Weights of a small GPT-style language model, trained from scratch on English Wikipedia.
Training: a variant of Muon for these matrices, 745M tokens.
MLP neurons of a small language model. Each row is named by its layer, matrix (up: input weights) and neuron, and shows model dimensions 160-255. Each number is 128 + 32 x the weight over its row's rms, rounded and kept within 0 to 255. Numbers have three digits each.
A block is one neuron, or neurons of one layer that tend to fire together. After each block is what it responds to, as a language model described it from the Wikipedia text at the highest values.

L11.up244:156098162150098101132168152093142117118088141116106094099142163142133088123106135138136094081131171099133141108113109136126106126113118133165093164130109116121171135142113174116144111145109082077087077162118150103112069098098114176069105130092169220114131150141134116169103077165138137144
L11.up811:154110128144155093115114145118066118106133129172134156148197125155107115123136168094119149129050101187174112075100119194095091112116107123061191125094098076075099067120118088142076139101188126135134076118162118144156110136057182133101092150141166179156150135151167154156109158145108161170
L11.up1766:118150131161126141083164088190095137190141129163119097099084125158135087111118096138163093110076120128154143078148155120110076071162136137141167110081156094110158100127091152148112123073075154150089109090145116106111118156063095074097153135197136153136095106142099106152131113112107134157
L11.up2013:133129125111149225188131155096165189076161102139100052130164158145118093208088145153127113051142109075167062105143114146146076124095132114148072133054160145189162133086109158190142108153092095140113095135106118143149131112116080102116162111115127165153128148136166122158048117132156092126
L11.up2102:126054109176138130110132106099079213103120134071079125079185135144122083112138103153128110107129131107123104092177093234171076153062126116147170101078127126132100119080088194119125180074114124126071109128144089120119143099099111128129076222092110141154225067164110151169105078154146117128
L11.up2158:126096135098163142141145175162117108138070081128153119156124164107102139135078139108145133156087080133158167154088128144066128080121136066065100146169073121106095102082093126149105141124168131109126124161123106155145097140073119107137167120171125134111076102099128108191159183167134071167
L11.up2427:048058094131166098073138107068163134140086106075126109102116197161201084190100071125117118133118135152128055146108113165112122112125120140135135089104124144153132143109129176146143162114149127171136126107162130132116100088101106112138159154107148105111162131054156143191075110121147132165
L11.up2690:136116125120116122104202144144086149137124153120193188158146070083074114126077082037104150139160136174116144127186140126133079136123139092101134134149188186097152093156202091176165154115086176078109139127148113125104152128171123092111146105182168149137116135111198122187116135119097074179
Description: Heading markers, title connectors

L11.up769:124169181138158169095096139061123134163165155108082141149063141131106083120152112221143175113104084150093169124119047120177064102134131074132173132059125049120070113129122223156109083070135070130107227094177123203148101158119094130175100170108079110156141081103121127114117094037141142103
L11.up1127:107161125134105101065147165110130171085120144168155145153149139134097147142134107164097155141133184155132143180196091124176100090159149125090110182111133145111082144147168095052119169098112156123116165085125156148121124167188153121129148070125142158097095113135146092131139129114150118099
L11.up1543:082097163176118137086089135056118189144131147119137094191178119140098150086150074098042151167141087115090178117127173101129174119121127167105143141129149161167101084151151176131158091092166172098089139113164116125162074166147163187158140152126098166152120113139095096087113105130087150121
L11.up2404:069184192123163133126150131079098185136121137077122107169125148153156143138165151171071116126053060089146126140100099091154150070136123130130213073149141146139136114122128139090102074058078099120151201124110104128134114122142089189146114181160080060165107120135094144155105147164152180091
L11.up2528:124190160120145109094154143070183090137173113097141134140100108100102067101119181134075191071145103106066160138088093190091125102080127153130150159141100078166140076134144133112172069140180130107087154139124146133074111121136138127126150146074137083136079134103130083171118076170226148117
L11.up2685:126170139156241150070200105106119087163114099103140152112086124133062150160142085126086072152129107097147076152082095086102145093148164072114096130121073116120120121209100126150105094146118123074148112078158151162155139079194108122119116140045080161139158151126141083152134150156138124129
L11.up2779:111169133125085076155124129091093187094130088096093144121121159093068137063158060123105169099131125152100180134074130121150176093145109117141138107075125166130135079158152201141166116106093197127071138121182193133111128150114151146120111139093133120166165103169157062132104070144080152092
L11.up2827:121215106151163184112142120108149080086109115154163159133111122119134149090118077066146125187145102183087161097103112103173144036112140159113139116153111123129255085098098127183180132136101175111089137084144160181130122101135134126118140108149096173191138147167100094111117139115184137087
Description: First-name endings

L2.up590:112122134072154109073122172083162184094091144169072163164160158132121126095125125087095184140089118133229124127103114082127120139110129080114114108123170140135115117141167181137128101088132142116114143114144121215194114107125082066093129096118118144148109102158109112160068144150106126158
L2.up2371:151098143098098113102102138135119138109109141158081140148099159143153104134186102145065200076152163111182182134159115099066161142109097185093154168105177145134102131166086158166142064088106157102105139074151135188160104129124118087100084152115092089202142086146123145123085088162099116144
Description: First-name final pieces

L2.up573:165130153088151193144148128082161126130194140075161121133122096143063152152123141147182144152129142088183098100123189098155056103138131133132085117145115160091145104091151087149136144155188160137009170105108130183143170183137138095173137125106088141175154170147068066131098111084109174148
L2.up981:129076161115137164160164171090078118151156165103107063080123106082068156186104168129151120134153083079135104155100078116104134138156174160130152156149149112148115096114161124100072149165130133130118105111102124140158126125138109137098180137156102128169197164155099126098172084114117137140
Description: Closing heading equals sign

L11.up234:084095138163078124093146132122105130108111146142095101139119143163080091150098180126154153117174122082148103111139159148147047153078146136115147135133131062160123152176105149183182142143082125168084070077139115150102139159125197123149060174172156120148115141190155159137141156142107117103
L11.up791:134146088181145104108152047163117121152110146093143137117089172190190158115134196120091146118148080111150152149153120120107137118102174099125132129079121148162126097076087119109117177175176087129078100121131212187129094111130133108084181090142166076104050122127126168164158129098136150164
L11.up1129:087080108089093157140071084144110147119115089084074088195149101119122120091115157108199090124104141058122149058193204194149104110157130130139087180082138101133196140096153129138126089151129106065148135118182121166121148095147156119137167143143159171126114153097146149074134116142134114165
L11.up1648:143131084134041189135153101118169095089111117098141104114141130139107122114141148106107086070097122131102100143155187120204080144140162084093182140111120114116116098134144120078126149045119079167079166165116077155122160133126157151131129120164142084100111113141182062105090122123068145099
L11.up1724:136097132154116182052118138169128083094138119131111149095142109142108135164135136144090172095143076150143096169140110173134091106108160128128153147186117146127108134145107140121110168141120125096115070101091124160178092125085107100094081110074134099120138114113137140068055121074047078140
L11.up2243:041110189178163174151162101194098182111123145155137158149134061139152160142153174141150120138121116095121124167118148108150093167069121132186126119138149113190110104084070147131178090047159144147105159166144139166131112136162142087151140151122136146140152147162136143145140088089140169084
L11.up2815:158095144138151131080176159107139132082120168129082095071123164143169110151120066166122112146120117146106108187139077148146086138108132134084182070127126100073128159116133141133147144089122108152114107098111157196149169092081156141138199139047106133107107119155093100091115142149098142139
L11.up2969:179154098103142154149132132165155197080085133136078134101129111107125091105107157180132130097130169125106124140140113066078097105130137117131097150123119132108141158128128178067130161168111153131106125127146105202111124182155129144126094132138122160113082086081136171178064143139085127095
Description: Military units and headers

L5.up382:149123164138128155095160160126138129129184125103127170089126099136111095101106124172152111096121140160173115143069107147081102165121130094108115056163121104131120113137184131119090121121121097145130136093160139157146135207113149093150084111121158185098119117174112104140119166096043087154
L5.up564:128142177132089148161191156095104129117119105062182136101125117106147118119143150156118092169138096132098130112061119131090127135104174086085129132078182138140118134181091085168102079138086153123090174102120150158090165133145096131120092131160074176115089100130159117118155177130087149094
L5.up1979:115149145163213159186158145099134146137125131026104154147129096135143087167078152094178144102142118117074065132079112138057100136133145073145157121117107116105148081140123124166087160125145171098108181129126138148111155133147119165184129137118071135140134168161081142165094108102134158115
L5.up2875:100161088156101127116054179139117119150152128093118147126135164160137107155112107156205125092106128107153094105139109148076104111148141143126164109119173158145073129125115068133092148159188141161093181104114155146056113143074138133161095148125059134147136099114133108084134174085084152129
Description: Closing heading equals signs

L5.up97:091133108157091171086206149101146148117091125139135104132107158153126167112164178138091151141065061213173156137094174125089103078117140110097196100056058141124164068197148156093133045144168154159123148090129107134135143121123093130107092132105171140140145150191112159129156165173142103113
L5.up463:126131180142110134107161146135120202104125188164132097176121152132119136068074079051037166104121100165191192136138112099101165122126113111121157154109191108206101130115106203145174040124168103118149078142162125206130104119106142114094176140157157100153122101156088131133099081157102131153
L5.up680:145097149104079121155143164046149148106160128137161103147125177110143175100070157096134161173122118080090127124163097163141124154108175137096138145156102092137128131121162121137127110093143106188103107079165169143164120102141129090144128131124187146145105170127114187157156189083110115162
L5.up1013:142118141121100093114173185075092168100107115145155151161161171132130172093137115091064176124082110174154173124057135081162082116106067139109175132088146110188102106137117175158144148086135177110106189127143160198167115109062118102158164147149131116167120115176058132134149141132096154141
Description: First-name completions

L2.up1511:122106142197115179108138164099120158147166151189111126120076113141160082165130106101092162163159071133136073094110182178159119122097107127118150158183127177092135094120109131099133128169192115147094102105156151158099134069126090136134093142140086126090142067200154127153093132160100116143
L2.up3015:138083104120133128132150159069080142067154116171044178131100162115126180061147204104139135116070123081111104151200141161097150096134160151099152135071161106190174084156113156062097146197129093089191127125094148157166119134172177123132121111147140127190136102155096126157074109104130117063
Description: Role-assigning "as"

L11.up54:114151156103103120135123137070184147173123143111085096072187071087090168153078137155138124166120135226106151114069164135133123080073109131137092156135101175113107104116156084136122157140140123091074170159130125184090156123135120087137130164170166084035107170101172133163149161150090165207
L11.up424:151192157135152168103144132085104055141119096115091114116191085146166172078092158146159094152134094052143110150104156167089148115056143132141098145093194116067101173172139132163121093146152158118152097134043155137085161198066076092095132126076131101112089094120129138155158109136116125145
L11.up448:102173095121138146103166119138107098159128061089113172153092131122128164138174059129093092095076192181168103092093131131106123100143134142171152112043146146161147136159117169177168115104084108091174105112110160077115170144132194124108199154093133125169126129076133058060108056078110136145
L11.up711:091157139155138170121162090119115143120174099147122119124075090124155114123157155171139085101124106168191139069109099115136112122136152097140168088149145070139159085095082154188163057153112107162132099142135145151085088137095082183073136123090115172113084138098160105175112117169147109138
L11.up734:099099173184127147099128156176143137126128132127119142204177040154124092166148095143120164165130139050095107084133127122140091130152079112096175101146161117109154107139095109143146042130173132082116082129108147098076158161127113109145115135139157114105145119135153113190078141153156074160
L11.up1783:079225094113120207138063084116075177136067157050097167071155117141193129140083178137059134154123151149101143116106112118079136130133187130088126097081131088127140107145177151129113137203090135101115118099114108187121103159106110137117128098083107145165106154121134041166132128082101135124
L11.up2686:121139110069159172130148114197160074160102134182101134096126135063147144119140103138130133145163163124114133071096162056118168116072132099124095121164127133116170135161134163144124067104148112169162090117131140198139169133086141156114220148081151109163085202137126057075107143129043129089
L11.up2788:121168140178135134140065167087155109187176150130101135100159101137133118173162108107083133132100136150102092126095154207122096111131107148183095130143136118094102145139064146127159106127198125106137102086129123128102207141112164042154134135159167066071140095116136098090111126153105110142
Description: Before an upcoming adjective

L5.up288:163141189145164117127113152126112066165108163097057121182135056103117184177178053173106116156111071130171129086149122112129187197164179082137161088148139155099146108142165124161131117115090145089172091211140157143129115140150162149156157111145119129112150142183157139146148158069109121147
L5.up1236:086128182163146115034112101122116141153083174122108152118096106153156139103094100122153152090165120167124092120200109133146124202084201096171172059148097102111119044147126122172185165071148135160213175151181073071141151143182158154153138131084111143108107133165096114092134089174118116144
L5.up1858:155167047112121184155162106096091118097145091128059035168109095168087120137118156162108166113119120111136131115139127106138133134104159084104153145156139124119105098146130130099179071171117098164184159108120199121133136145093160069120152128117129151164180094146109113156107157105092069163
L5.up1903:095161099105137121126121125173163127131109123201146118107115109122122156091089098139146175102147145091093191084094109151131147145065204101137083095153166093190098107155149084173118111081073127091148117173171128108116114125119109159069151134123067112083141170131101124137148100132137114136
Description: Comparative degree words

L2.up389:136191117139128163141145124175122144117136124156114146165169159145132103111149123140116149129142148186174128093101136135100118150126171060151189149113167121205163110185125124097172143118127080224127142139167194141086161153155190097128170091144178131197125185144131102107122100122127090134
L2.up1632:137164133085168122164118113204103162121149118160123158117112163143100101158082116162128144075103123149129162082100155111186124126110144116093146098109137093176101060167104098177157124152165043195141115178142136141133163137184154137158122094072109090177103159167135135174109134109122140128
Description: Pre-verb auxiliaries and adverbs

L5.up534:091119124069097153079122153121168169164115186142096110109175151184088088133137143126126196134125125108145169150175127113141141120076157130122159101136108133110106137122119134106119167121158074092135134142134158166075110130119094157150138193127129141143115124147148132112158109132146115159
L5.up1529:134169102135156072116090164170109124148095153137145113123089083150142108116078118131091149174135126106123132077101136154158115204122127113086174089136114109133125160077066205116086106154135133117124120144104144101148105148158094095129114194123143140181122132126163142130180177124129096121
L5.up2539:060090188105122115124125094188148146166111109142155113178125118116073110114108177126154107098146098182035124114157118110149153120112187143068164121167157109144121116125106179130110163151130094114139158137085143124161114114096107108097138164152154082121136132109100110150138139107161117146
L5.up3033:131123110095117122111084177212115131147112071155038111183079142118056139135138164096116077113142129115124108118120129186164096108135200172111135157099116154152182120112090111194128170145158137136133127145118126121160096134142076102125133165154185096161129161115086107154102154062118112141
Description: Military operation names